Part of a small language model's weights.
Training: a variant of Muon for these matrices, 903M tokens, 13773 steps.
MLP neurons of a small language model. Each row is named by its layer, matrix (up: input weights) and neuron, and shows model dimensions 160-255. Each number is 128 + 24 x the weight over its row's rms, rounded and kept within 0 to 255.
Before each neuron's rows, "fires on" lists the tokens most often at its 100 highest values on Wikipedia text that the model never trained on. A number after a token or word is its count.

fires on: " who" 20, "." 19, "ly" 9, " he" 8, " of" 4
L11.up1006 [113  80 109 154 150 164 121 128 108 150 116 146 100 137  77 140 123 157 104 109 171 105 114  89 134 122 135 129 145 141 115 115  96 145 167 112 134 124 147 120 114 116 112 121 149 100 172 147 157  74 111  99 118 139 163 122 120  82 124 138 134 118 122 124 175 133 135 111 144 147 175 111 140 119 151 194 112 187 120 113 162 133 129 122 156 151 115 165 147 138 119 115  94 117  77 171]

fires on: "1" 16, "3" 14, "2" 12, "7" 10, "." 10, "5" 9
L12.up230 [125 112 104 144 148 122 140 146  94 121 133 166 145 140  86 142 130 117 125 122 149 148 113 124 115 123 148 117 131  92 153 109 144 160 118 121 113 148 122 161 150 107 107 124 126 118 152 117 153 104 140  95 135 111 156 130 150 148 153 144 128 169 115  99 111 167 152 126 118 100 144 134 117 100 137 128 139 165 131 101 123 147  83 102  91  93  99 124 105 151 115 139 113 175 159 108]

fires on: "2" 19, "5" 19, "6" 12, "7" 10, "1" 10, "0" 7
L12.up469 [ 94  88 117 177 106 151 116 114 143 112 187 152 136 174 101 135 134 114 124 141 118 142 109 146 148  61 144 107 120  87 104 119 167 151 164 138 115 131 103 118 116 178 164 164 150  87 142 115 127 134  85 142 126 134 102 121 165 127 127 113  97 107  46 124 123 157 180 144 115 155  88 139 113 108 126 159 102  95  99  86 121 115 144 115 121 145 168 109 141 161  94 122 149 137 128 157]

fires on: "t" 16, "us" 13, "m" 11, "s" 9, " this" 7, " addition" 6
L4.up354 [120 105 106  84 124 150 127 129 139  99 145 174 111 163 120 119 125 100  96 167  87 100 129 107 126 165 183 121 149 119 122 105 128 120 172 151  99 129 115 136 140 126 164 115  84 140 114  99 150 126  85 169 120 104  59  98 110 110 126 115 107 100 122 151 142 157 142 191 160 171 125  93 125 108 102 128 118 116 109 134  79  98 154 103 114  96 132 152 113 131  82 132 123  80  93  95]

fires on: " and" 28, "s" 25, " or" 11, " L" 6, "," 5, " " 5
L7.up1001 [114 126 103 107 154 128 126 147 146 141 157 138 181  99  97  91 107 102 129 121 131 126 137 137 141 167  93 107 135 138 154 122 142  81 134 110 140 127  90 162 122 110 108 148  99 115 133 127 123  99 123 152 139  95  96  89 134 116 171 157 122 167 160 124  92 137 104  72 110 145 115 131 163 125 128  80 137 154 136 140 183 142 154 165 147 102 115 125 121  82 142 103 130 141 170 104]

fires on: "ter" 12, "D" 11, "0" 11, "E" 7, "th" 7, " (" 6
L7.up915 [108 116 134 165 125 149 141 112 154 147 162 134  83 139 141 162 138 108 155  74 112 138 122 137 137 135 135  76 142 158 113 127 125 147  92 165 135 155 106 145 140 115  78 139 131 114 181 129 145 122 182 142 173 102 123 100 119 128 170 136  77 124  97 110 123  88 155 140 124 123 116 139 118 101 115 160 115 141 108 140 152 143 126 124  88  98 101 115 132  91 147 112 144 142 157 147]

fires on: "," 35, "." 16, "5" 8, "0" 8, " million" 5, "8" 4
L9.up59 [110 124  95 142 120 109 108 121 180 110 118 142 141 106 111 143 174 168 107 100 114  93 140 155 150  96 128 110 144 151  80 121 149 137 100 134 104 141 157 139  86  75 117 147 118 156 110 114 108 159 105 121 128 149 115  61 111 157 147 154 110 127 133 117 175 138 119 124 104 157 127 131  98  74 147 150 127 128  97 116 139 123 164 150 115 101 110 140  95 157 126 129 151 140 109 116]

fires on: " the" 22, " " 19, "0" 14, "1" 12, "2" 7, " at" 6
L9.up336 [105 105 158 140 153 133 132 162 126 143 119 183 175 183 138 157 166 136  95 112 156 129  87 146 131  99 105 104  77 124 133 162 138 155 148 129 162  95  98 159 145  92 172 141 142 168 106 138 169 131 153 108 164 111  68 127 137 148 126 109 134 135 143 115 130 135 137 140 110 107 128  99 111 147 171 147 129 152 176 142 171 153 124  92 118 129 128 124 154 150 143 157 127 121 157 123]

fires on: " |" 33, "-" 14, "|" 6
L12.up3 [142 136 134  81 128 155 117 114 102 125  97 104 107 132  91 128 112 131 143  95 125  94 131 156 107 110 149  85 163 178 162 125 109 178 103 122 154 100  95 158 140 111 125 130 135 140 112 112 150 149 120 111 120 149 166 158 136 118 114 159 131 163 117  63  83 105 120 139  87 166 136 119 134 107 117 118 106 128  76 117 158 125 152 111 127 162 151 150 147 146 121 157 162 160 143 153]

fires on: " (" 30, " \"" 20, " " 13, "-" 9, " Vol" 6, " Mar" 4
L12.up884 [129  98 111 109 132 134 133 142 106 153 114 152 122 153 132 148 134 135  83 113 116  92 157 129  80 131 125 112 166 104 173 136 121 145 152 155 158 110 140 163 122 120  94 146 104 116 151 137 139  87 105 110 123 110 124 111 101 108 152 106 108 157 105  90 160 100 136 144  71 134  95 123 128  85 158 136 144 161 116 131 165 134 141  99 124 136 161 103 139 118 124 111 179 139 149  99]

fires on: "===" 18, " in" 18, " of" 10, " to" 5, "ez" 4
L7.up107 [149 147 103 143  82 110 139 110 141 142 147 139  94 147 152 134 147 120  97 113  99 134 135 165 171 143 132 107 154 176 132 105 136 135 134 113 116 127 160 146  77 116 140 135 122 140 166 130 129 109 104 126 116 109  82 119 144 139  91 133 109 117 115 126  74 123 113 129  96 137 125 173 140 168 112 128 144 129 137 122 133 159 146 129 126 148 107 145 134 143 103 128 100 133 151 139]

fires on: "1" 28, "2" 20, "5" 18, "7" 9, "4" 5, "8" 5
L11.up23 [137 134 129 169 120 110 142 127 159 100 168 142 139  94 124 147 136 131  98 159 105  20 114 114 133  63 138  97  86 102 143 161 123 136 116 135 146 118 133 121 105 149 101 175 136  94 165 148 146 145 109 118 144 100 129  88 166 135 121 127  94 134 111 146 168 141  87 138 120 155 101 111 136 134 127 130 134  98  67 110 143 122 162 122 111 150 168 114 147 147  75 111 161 155 129 109]

fires on: "o" 15, "phe" 13, "be" 10, " Website" 6, "www" 5, "ave" 4
L7.up93 [ 70  96 123 143  98 145 117 127  95 142 140 125 160 101 111 175  99 187  93 135  95 111 115  87  81  98 116 143 156  94 122  91 136 141 127 154 141 157 126 169 126 157 184 123 154 118 102 104 121 164 117 112 122 128  92 110  91 156 117 127 100 138 121 164 116 153 134 106 169 125 154 149 119 157 170 104 146 143 157 129  99 163 138 145 126 118 124 132  67 166 108 111 120 116 157 145]

fires on: "." 46, "," 16, "6" 12, "5" 4
L12.up64 [116 126 107 114 137 183 107 158 105  99 128 129  82 117 138 144 158 144 102 128 148 107 166  90 159 140 142  99 154 119 144 124 121 142 134 123 175 159 140 105  92 170 103 145 141 126 124 128 203 113 106  88 145 122 145  92 137 147 148 124 150 149  88 131 131 153  91 130 131 141 122  90 106 102 159 145 134 135 167  92 137 147 126 106  90 104 157 165  99 142 120 101 132 160 126 113]

fires on: "." 37, " |" 22, " " 9, "let" 4
L8.up445 [119 104 113 163 120  90 125 122 139 152 112 131 120 121 124 164 150 142 132  96 170 139 120 139 111 151 191  77 171 132 161 134 136  98 127 163 169 117 171 122 123 124  95  96  96 120 163 117 154 138 149 109 154 133 125 123 150 131 165 110 140 174 129 161 140 156  85  80 105 118  73 123 165 105 127 163 147 132 137 123 130 134 133 122 126  96 154 142  89 138 104 140 138 112  99 116]

fires on: " \"" 19, "-" 17, "s" 11, "ization" 10, " " 9, "ation" 5
L7.up996 [140 108 116 138 123 157 113 117 130 150 175 159 128 154  95  87 133 162 146 132 113 151 157 128 144  82  95 152 109 139 102 173  80 113 150 140 150 156 139 151 133 106 128 183 138 102 133 120 139 111 101  99 186  89 106 179 134 151 142 115 136 117 145  67 110 141 130  97 142 147 123 151 114 121 125 145  92 114 128 121 164  94  87 143 149 118 141 167 152  90 169  89  88 115 153  85]

fires on: "," 35, " and" 19, "per" 7, "==" 7, ":" 4
L7.up1000 [113 132 122 121 134 104 104  97 151 103 138 137 162 121 135 101 131 170  59 155 126 154 113 135 108 152 151  85 101 148 108 115 122 153 127 119 101 129 168 165 134  92 118 106 112 133 109 113 179 144  95  86 137 107 142 111 133 146 147 150 160 127 165 130 162 141 104 133 108 134 123 119 132  82 145  95 164 122 154 106 148 156 141  91 164 160 104 151  69 136 108  96  94 130 155 144]

fires on: " and" 37, " the" 26, " The" 10, " &" 7, "," 5, ":" 5
L11.up82 [122  83  89 126  58 128 134 146 155 140 141 127 143 121 117 129 103 124 115 138 136 118 141 122 119 117 119 121 113 128 149 103 192  75 127  63 131 141 123 119 120  96 116 151 105  95 137 134 154 106  99  96  73 109 199 143 109 119 115 134 146 110 153 123 119 154 125  97 136 133 161 103  93 172 143  99 212 105 140 150 130 164 138 111 144 119 122 144 119 151 138 138 132 142 104 176]

fires on: "." 43, "\n" 34, "ist" 6
L8.up811 [101 148 126  98 156 150 126 184 111 132 121 148 127 136 148 142 122 149 105 141 142 124 176 114  84 140 134  92  97 143 125 119 121  90 134 152 196 169 131 113  73 115 140 130 165 154 104 109 117 139 132 117 137 127 122 172 145 103 117 138 161 146 117 142 128 126 148 142  92 121  86 109 127 128 169 116 118 153 153 135 115 119 157 153 115 114 106 130 157 107 148 127 113 148 129 151]

fires on: " of" 30, "y" 9, "an" 6, "es" 5, "s" 5
L4.up344 [132 138  87 147 112  82 129 155 130 166 142 139 112 119  94  99 117  93 126 154 149 115 159 130 176  72  87 137 105  97 121  93 148 129 131 108  98 143 143 132 137 134 100 171 159 135 113 116 119 124 124 111 116 122 120 118 114 115 139 148 158  98 107 135 107 104  60 149 145 135 107  87 166 106 143 121 168 122 134  96 117 138 114 125  77 152 141 108 141  86 108 143 153  93  58 152]

fires on: " " 32, " not" 8, " Sa" 8, " Na" 5, " Ma" 5
L11.up288 [120 141 110 154 143 106 161 136 157 119  85 100 120 147 134 119 112 134 135 100 147 112 167 123 109 177 161 136 127 117 116 116 116 128 169 179 148 159 129 122 132 128 115 151 146 138 100 110 119 110  55  96 152 134  85 148 110 102 150 123  74 125 125 120 162  86 167 159 155  92 137 120 117  97 148 124 129 120 117 176 117 101 127 140 148  88 119 130 141 124 104  84  87 152 128 108]

fires on: "\n" 89, "5" 5
L9.up25 [168 100 112 163 146 121 131 143  95 149  99 166 122 112 216 130 121 119 138 129 129  98  97  97 174 104 109 153 146 125 120 166 119 124 112  78 130 153 137 129  99 152 148 107 116  91 122 147 126 111  77 124 144  86 163 112 143 195 133 139 132 133 121  95 134 161 120 123 101 109 143 104 122 116 116  85 107 128  88  75 152 146 137 130 124 132 143 138 151 120 114 180  97 115 140 162]

fires on: " " 51, "le" 7, "ub" 5, "rail" 4
L8.up744 [112 162 110  92 105 102 118 140 135 177 120 145 120 119 102 149 149 134 117 163 166 131 101 126 155 116 124 135 105 118 143 131 183  99  77 150 120  98  74 148 136 115 118 139 151 116 141 148  94 138 149  97 156 140 151 139  89  87  99 104  81 167  90 134  69 126 119 135 125 107 129 121 157 115 146 131 147 148 114  97 144 102 134 152 159 140 132 170 177 173 131  78 133 155 128 187]

fires on: "==" 37, " ==" 17, "." 6, "ly" 5, "ham" 5
L4.up302 [124  77 117 149 134  86  96 140 107 155 115  92 113 109 104 136 121 106  78 116 107 135  92  93 167 116 138 129 126 151  97  92  83 135 143 117 154 114 134 118 128 152 130 117 125 125 133 102 166 166 142 134 124 165 134 142 121 148 153  81 118 164 101 117 123  99 112 137 139 132 115 153 108 153 143  85 104 129 136 106 161 146 163 117 140 138 148 133 111 111 140  98 125 146 193  90]

fires on: "." 38, ":" 23, " with" 17
L11.up721 [102  86  94 159 137 100  91 133 126 126 103 153 127 114 112 109 149 156 100 101 136 128  90 127 133 123 149 155 135  96 124 162  98  91 133 106 135 100 117 121 136 153 151 121 110 109 147 117 138 144 120 135 207  92 136 128 142 120 169 126 100 164  97 104 105 112  63 152 115 113 104 161 147 134 133  72 149 177 136 123 116 116 153 148 127 175 133 142 176 140 161  87 110 115 127 114]

fires on: " " 65, "%" 5, "8" 5
L8.up637 [160 172 137 100 115 125 111 118 126 104 101 157 101 125 153 114 134 110 142 117 155 131 120 176 151 146 156 123 122 102 114 154 177 125 108 189  95 127 134 125 134 112 142 139 163 155 160 108 108 112 138 154 137 103 109 106 115  74  96 150  98 107 102 113 135 133 146 151 126 163  88 125 144 135  97 112 149 145 115 111 131 115 127  93 157 139 145 135 122 125  96 100 125 102 132 162]

fires on: "s" 37, " " 13, "found" 6, "y" 5, "-" 4, "S" 4
L8.up809 [ 99  87  60 117 118 122 127 145  94 102 138 147 174 128 125 118  94 139 130 176 121 139 152 183 126 115 118  97 114 121 108  61  93 145 144 112 150 169 130 112 112 139 103 164 150 115 117 128 141  84 139 131 118 146  80 142 136 114 116 152 125 107 155 112 131  95 115 127 148 147 102 102 109 112 125 108 143 136 136 107 151 127 117 154 113 110 152 119 146 130 108 134 149 154 132 124]

fires on: "-" 25, " |" 19, ";" 7, " " 7, "7" 4
L8.up602 [177 104 107 157 134 161  99 155  68 138 153  87 121 160 169 141 127 111 105 108  94 127 162 144 138 126 138 107 120 156 107 150 141 148 137 165 145 117 142 170 152 119 157 135 149  81 101 145 116  92 121  77 167 111 147 120 114 144 161 125  91 100 172  86 104 108 148 125 107 166 116 131 108  92 148 158 136 176 111 110 127 142 108 157 150 147 139 138  99 116  98 103 111 103 134 110]

fires on: "," 32, " in" 8, " of" 7, "-" 6, "shed" 5
L8.up910 [139 150 130 121 111 125 136 120 130 111  88 125 105 119 109 144 173 111  74  80 148 162 112 185 110 157 112 135 160 160  89 125 149 102 141 129 110 134 184 156  89 135  99 126 139 126 122 181  93  97 145 153 134 136 137 124  93  90 124 153 102 136 131  87 159 162 149 128 132 111 132 167 134 134  87 126 162  71 104 124 124 110 134 102 116 142 150 152 103 126 108 122 118 161 140 146]

fires on: " |" 27, "s" 26, " time" 7, "time" 4
L7.up836 [106 139 128 122 113 112 115 109 107 129 170 109 126 172 143 134 142 167 153 113 110 107 124 122 108 155 169  95 139 135 147  74 107 151 105 125 110  99 135 150 110 173 100 167  87 131 147 155 160 155 113 112 147 150 171  91 150 107 156 132 148 164 112 111  88 143 151 111  83 123 134 101  93  98 116 152 107  84  87 115 147 154 131 127 111  97 110 128 146 128 119 125 151  79 126 128]

fires on: " |" 75, "|---|---|" 9, "|---|---|---|" 7, ";" 4
L6.up381 [132 158 149 126 131 163  74  93 129 156 136 101 173 154 164 175 103 133 112 136 127 122 100 152 126  92 150  97 134 167 113 134 119 131 165 147 127 163 115 131 124 139 113  90 148  91 109 112 146 115 128  90  98 106 195 116 112 138 153 142 184 149 132  99 127 114 123 103 140 119  92 115 147 122 115 139 142  96 103 127 118 132 137 133 147 118 132 139  91 111 116 120 115 107 145 110]

fires on: " of" 19, " the" 15, " |" 9, " to" 9, " a" 9, " for" 9
L8.up950 [141  96  88  87 116 107 137 107 127 128  99 134 127 158 119 143 136  95 128 114 123 140 126 143 104  97 130 154 172  98 135 130 123 147  89 172 165 159 123 125 118 121 150 141 143 115 152 101  59 160  91 120 140 153 155 139  98 102 143 176 124 117 161 114  95  96 117 142 142 129  97 123 126  62 179  99 137 157 104 127 115  94 126  99 139 165 150 134 140 135  79 129 141 142 161 127]

fires on: "\n" 63, "\"." 10, "." 8, ".\"" 8
L7.up440 [121 146 122  97 123 156 115 160 129 127 150 167 145 127 177 173 140 168 131  71 103 117 131 131 139 127 156 107 104 164 128 115 100 128  81 139 165 161 126 108 127 171 181 136 149 150 139 122 181 122 139 127 124 131 123 126 144  90 149 134 133 189 122 178 139 131 148 121 157 135  95 102 133 119 130 124 150 143 104 116 135 118 111 141 139 142 128 106 150  94 127 120 122 143 187 131]

fires on: " first" 45, " origin" 6, " originally" 5
L2.up243 [124 111 114 103 109 114 131 131 131 137 109 143 145 132 131 104 144 158 138 156 115 133 104 167 149 167 111 126 140 136 137 140 106 127 111 114 103  75 134  92 100 149 184  90  97 159  84 157 133 120  99 148  76 140  95 101 153 109 142 139 112  97  87 135 134 134 134 151 154 107 138 127 137 120 129 129 147 103 123 124 114 142 105 137 140 179  85 131 156 134 116 113  91 152 118 102]

fires on: " |" 34, "." 6, ":" 6, "ing" 5, "y" 5, "ed" 5
L6.up164 [ 98 136 118 134 115 102 123 140 158  80 123 127 137 164  74 142 162  94  84 118  96 136 120 162 122 147 138 120 122 155 105 133 159 121  93  94 144 161 105 148 130 156 184 133 124 158 140 112 151 132 129 115 142 126 138 127 107  80 140 173  86 149 140 105 120 163  95 136 118 150 157 154 112 162 164 130 107 121  97 140 146 182 103  87 107 121 150  99 141 165 107 127 147  86 157 162]

fires on: " of" 22, "-" 19, " " 13, "found" 7, "." 4, "ul" 4
L9.up467 [131  85 154 150 153 135 119 135 109 138 131 137 103 117 124 134 188 136  89 106 148 131  90 165 133 138 126 123 102 134 168  93 146 172 160 108 103 131 113 128  93 141 107 135 131 154 188 126 120  82 130 138 160 148 118  71 162  87 165 154 153 146 100 110 157 117 138 129 159 113 108 175 111 130 162 122 137 107 101 123 104 144 119 126 133 113 105 141 140 168 153 138 112 133 104 135]

fires on: " Ma" 20, " Ca" 17, " Sa" 13, " Ba" 9, " Ra" 6, " Ka" 6
L11.up304 [160 131 181 177 116  95 166  80 140 132 118 112 166 127 105 123 147 124 153 104 167 113 123 115 137 141 118 129 159 159 136 135 116 147 187 131 126 140 119 101 110 144 104 132 165 153  93 138 165 107  84 119  81 156 104 123 137 143 117 140 118 118 134 111 139 161 136 174 103 114 181 141 114  97 163 114 141 186 134  83 122  71 100 153 166 113 114 154 126 100 117 146 112 153 127 119]

fires on: " of" 27, "," 14, " family" 10, ":" 5, "ar" 4, " sub" 4
L4.up933 [137  91 123 128 140 155 128 154 132  75 148 151 145 119 117 159 132 155 118  73 106 169  90 155 127 120 142  87 145  90 117 147 138 128 160 134 129 105 101 125 150 116 123 136 124  94 150 134 131 144 104 127 124 167 136 135 138 137 154 153 125 123 159 141 100 193 111 142 108 152 140  99 108 138 119 151 105  62 113 161  82 103 182  86 152 155  94 122 121  91 114 173 132 121 124 137]

fires on: " and" 40, " most" 15, " or" 10, "," 9, " a" 8
L6.up631 [106 127 110 125 100 115 109 143 146 167 134  89 185 104 127 130  86 101 105 159 179 115 171 115 115 105 100 125 147 130 123 107 148  85 159  71 162 115 117 173 129 116 159 140  99 143  91  89 134 106 112 162  76 175 104  86 173 109 127 118 114 132  92  91 150 143 126  92 116  90 121 125 111 155 155 119 203 144 147 128 111 135 120 116 122 100 135 150 125 114 114 125 120 136 137 124]

fires on: "s" 28, " " 13, "ter" 9, "t" 9, "g" 6, "ca" 5
L6.up503 [149 104 100 175  96 159 129 146 156 146 154 140 170 103 139 136 123 131  92 173 115 155 151 142 122 118 169 111 169 109 126 116  95 141 152 150 112 139 142 137 103 114 149 132 106 132 103 126 147 131 137 127  96 164 106 105 144 114 123 144 139 116  96 176 152 141 144 142 141 152 104 135 116 123  70 114 109 147 126 190 141 109 148 151 113  82 126 188  94 135 132 132 114 144 132 129]

fires on: "." 26, "," 22, " of" 8, " about" 6, " only" 4, "2" 4
L8.up515 [128 150 101 151 125 145  95 157  92  99 138 165 121 135 115 134 157 140 100 111 123 121 151 133 101 134 119 137 116 132 132 164 127 114 105 115 138 140 120 152 132 156  96 124 178 115 133  71 172 124 127  77 130  82 153 121 141 138 122 116 152 135  97 140 124 137 102 120  94 120 151 133 169 129 157 162 139 175 105  89 129 136 133 131 113 134 117  92 105 105 127 141 179 137 131 154]

fires on: " and" 26, " in" 21, "," 15, "ly" 9, " or" 5
L7.up959 [128 130 155 128 131 143  91 148 137 161 110 110 170 118 131 153 138 148 137 143 114  79 120 147 112 131 124 127 150 139 151 133 151 142 169 123 148 128  91 151 144 137 123 167  98  85 125 117 130 113 117 148  79 114  96  92 111 142 142 163 119 126  64 129 156 115 151  95 149 119  89  96 148 109 146 119 129  97 121 142 134 130 139  86 150 156 136  58 106  89 102 116 134 121 146 118]

fires on: " |" 25, "-" 13, "s" 9, "0" 9, "_" 7, "ry" 6
L7.up20 [107 131 127 134 116 142 120 109  93 137 162 141 129 133 125 164 141 132 114 119 143 115 127 172  80 128 120 111 129 118  78  96 186 188 129 154 143 170 129 120 101 127 109 144 120  80 107 143 148 103 114 145 116 107  83 142 148 143 114 125 124 117 135 119 140 104  81 162 156 140 145  79 129 112 122 136 162 122 111 131 165 128 162 159 149 119 132 157 136 101 136 132 141 122 124 149]

fires on: " |" 64, ":" 8, "0" 8, " " 4
L7.up952 [140 107  75 140  99 122 154 140  71 133 128 133 185 138 149 124 180 127  99 103  81 111 127 100 157 110 146 130 137 173 103 132 163 102 119 163 142 121 133 141 140 113 125 152 153 144 111 113 142 101 171 106 118 125 100 120 108 117 189 189 129 123 126 117 124  53 115 144 106 118 129 145 128 135  96  84 131 120 115 149 124 150 110 128 144 123 172 134 117 134 113  91  80 133 163 130]

fires on: " and" 53, ")" 17, ";" 9, " while" 5
L7.up913 [ 91 132 144 139 129 133 112 104 145 133 146 127 115 141 130 189  88 158 116 148 122 120 120 128 109 171 122 139 127 126 127 138 111 114  81 141 155 161 128 134 113 110 120 177  97 139 141 154 182 121 126 118 122 127 106  89 114 122 138 121 109 158 140 121 153 110 136 136 111 130 139 104 141  73 139 153 136 206 159 114 136 106 106 136  98 133 115 133 129 107  96 135 167 131 158  75]

fires on: "," 28, " " 17, "1" 12, "2" 10, ":" 5
L7.up558 [ 74 113 152 155 137 132 104 124 120  84 124 110 128 144 147 136 104 129 139 131 134 146 123 113 123 132 151 164 112 124  96 164 135  97 121 129 127 170 156 153  99 121 149 151 143 136 156  70 149 117 107 117 129 155 140 101 141 117 137 146 116 118 135 102 134 171 129 118  68 116  71 130 144 125 181 163  98 171 140  98 137 126  76 133  95 178  95 143  95 131 137 156 162 124 115 160]

fires on: "s" 18, "ing" 12, " I" 11, "," 10, " at" 7, " and" 7
L8.up966 [125 115 130 129  90 115 126 142 147 111 135 139 128 109 122 115 103 113 149 152 143 140 126 115 114  88 128 142 133 137 141 115 129  95 129  79 102 120 149  84 142 131 135 123 123 104 109 106 136 177 129  95 142 114 128 114 113 156  85 144 122 142 124 117 103 106 137 103  96 135  97 125  90 175 188 129 130 123 118 142 120 117 126  97 123 165 107 110 127 131 138 126 130 102  77 149]

fires on: "." 43, "\n" 42, ".\"" 5, "\"." 5
L9.up612 [ 89 116  74 124 141 164  93 159  76 114 144 126 144 121 173 138 174 170  74 116 106 118 148  99  77 124 160 113  97 158 168 135 112 116  99 151 137 133 135 134 126 127 164 148 177 159 105 117 171 124 141 114 155 142 137 108 104 113 137 148 158 177 132 169 118 105 170  93  87 111 120 122 117  85  85 140 147 143 147 130 143 119 123 179 150  89 120 143 138 137 145 107 126 159 150 145]

fires on: " with" 30, " |" 20, ":" 14, " and" 7, "ing" 6, " a" 6
L6.up281 [100 154 149 111 129  61  96 156 187  77 118 113 109 104  98 143 174 112 103 144 168 153 167 103 140  90 119 118 138 126 102 101  71 126 134  67 130 125 133 120 110 159 122 156 104 120 157 123 144 131 145 150 128 142 153 127  94 166  77 211 105 147 141 112 129 156 157 159 137 123 105 175 141 133 138 112 139 168 135 112 152 126 107 121  95 166  85 133 121 141 120 166 114  92 132 179]

fires on: "D" 45, "s" 20, "S" 8, "th" 5, " D" 5, " the" 4
L11.up361 [ 86 132 135 135 124 144 119 176 156 150 161 190 103 141 114 109 126 114 113  85 105 124 148  96 130 158 107 108  75 153 135 127 113 118 130 121 147 194 118  86 126 118 125 145 146 129  94 128 152  62 194 150 132 116  97 126 153 120 102 111 120 146 132 123 105 119  97  80 125 122 140 168 143 122 124 168 142 149 144 167 113 145 147 154 129 128 112 109  82 103 105  97 148 101 158 148]

fires on: " that" 63, "\n" 8, " and" 5, "s" 4
L6.up771 [136  73 147 178 129 109 133 104 112 147 124 120 120 116 108 153 144 148 138  60 111  94 114 135 112 115 121 161 101 124 150 145  96  96 117  98 117 141 120 148 102 151 155 116 114 125 159 130 128 111 116 136 159  68 124 103  95 174  88 127 129 152  84 104 137 170 146 168 163  99 144 142 121 140 101  79 135 128 114 145 138 149 125 124 125 123 116 135 102 137 101 108 151 120 131 111]

fires on: "0" 28, "1" 21, "ar" 8, "im" 5, "un" 4
L6.up153 [ 90 135 121 123 105 139 133 181 148 135 142 176 168 157 147 140 163  90 112 119 129 132 115 169  72 117 116 182  91 133 157 141 135 130  71 115 142 116 142 108 136 131 111 148 124 112 131 132 137 115 105 119 100  94  90 103 125 154  78 107 135 155 140 137 145 131 141 117 100 159 120 109 121 123 122 109 118 162 136 100 145 132  99 109 130 114 184 133 131 153 147 148 124 108 107 129]

fires on: " (" 27, " –" 25, "–" 17, " " 8, "v" 4
L9.up89 [118 146 129 137 139 150 109 115 143 118  70 117 112 138 114 123 140 131  81 120 132 154 107 160  99 130 126 124  94 104 115 142 159 140 124 167  81 128 152 106 154 114 113 156 119 121 104 147  99 157 173  94 206 125 124 106 127 111 147 122 134  92 107 157  83 116 106 154 104 151 126 129 152 119 113  95 145 155 122 124 130 124 165  96 166 121 124 172 117  85 151 137 163 121 132 156]

fires on: " them" 17, "tch" 12, "rit" 11, "dan" 8, "vo" 7
L2.up934 [101 171 121 137 146 109 108 121 154 161 130 115 115 159 159 134 141 149 113 118 176 133 148 130 141 157 120 103 121 162 134 152 112 121 116 149 133 112 122 145 158 147 137 129 108 136 134 155  90 115 123 133 163  81 115  98 123 193 160 148 105 138 160 139 134 136 116 154 133 128 126 130  91 144 137  79 127 118 128 101  55 129 143 125 143 141 122 114  89  98 100 148 141 121 129 112]

fires on: " " 40, "wi" 13, "s" 6, "ar" 6
L7.up4 [111 134 107 165 117 131 124 128 111 120  78 154 145  99 122  85 112 149  52 148 127 158  97 116 155  88 129 149 151 140 130  97 127 151 106 162 151 127 134 112 122 122  97 159 139 132 144  81 134 114 126 102 109 169  91 154 105  89 134 122  79 144 128 107  77 107 152 126 167  94 161 103  92 102 128  91 129 134 114 148 129 113 131 138 108 107 100 147 160 122 117 165 114 136  89 138]

fires on: "," 22, " (" 18, "th" 9, "os" 7, "en" 6
L9.up669 [ 89 165 126 143 136 158 118 104 131 150 110 131  94 158 149 164 115 149 110 125 120 137 153 134 121 117 132 165  91  88 106 141 117  72 142 161 120 117 132  91 123 117 143 144 125 123 139 128 125 126 123 111 118 118 105 168 177 112 106 125 153 158 123 146 120 124  89 133 125 141 139 124 141 135 104 139 157  79 184 114 138 154 162 128 139 125 124 115 111  93 128 121 128 119 135 145]

fires on: " " 56, " a" 8, "\n" 5, "2" 4, " N" 4
L11.up269 [123 138 162 134 106 142  88 120  94 125 130 124 110 143 124 154 149 128 164 118 116 176 141 127 131 158 107 121 113 145 146 129 173  90  93 129 154 138 140 105 148 139 147 119 105 136 163  76 129 155 106 119 158 108 144 137 120  98 121  88 116 117 144 155  93 187 133 107 136 146  95 128 121 117 154 123 126 107 124 169 145 155  98 130 111 162 147 171 111 166 105  81 160 116 134 158]

fires on: "," 30, "y" 16, ":" 6, "s" 4, " of" 4
L8.up579 [126 134 101 130 163 162 151 137 159 100 133 141 179 105 129  99 142 116 106 138 121 153 148 140  99 146 131  74  98 110 147  84 136 139 137 111 121 110 152 132  98 118 165 125 107 176 165 116 188  95  91 126 128  98 149 141 136 179 151 145 121 131 136 146 120 150  93 112 117 117 182 128 131 144 126 171 137 149 130 198 121 128 164  91 135 120 120  91  90  97 102 113 116 108 153 134]

fires on: " |" 42, ":" 14, " who" 8, " " 5
L9.up315 [ 82 126 109 147 142 120 130 120 128 163 119 132  79 154 117 109 128 153 129 107 173 145 143 109  94 102 162 120 131 112 174 111  89 119 150 141 169 142 144 137 124 177 112 137  96 119 161 138 150  97  59  98 152 109 118 142 133 170 142 164 139 122 144 138 142 159 113 139 123 123 148 143 142  73 140 140 112 144 124 104 153 116 170  99  99 159 124 128  60 174 139 204 143 108 157 113]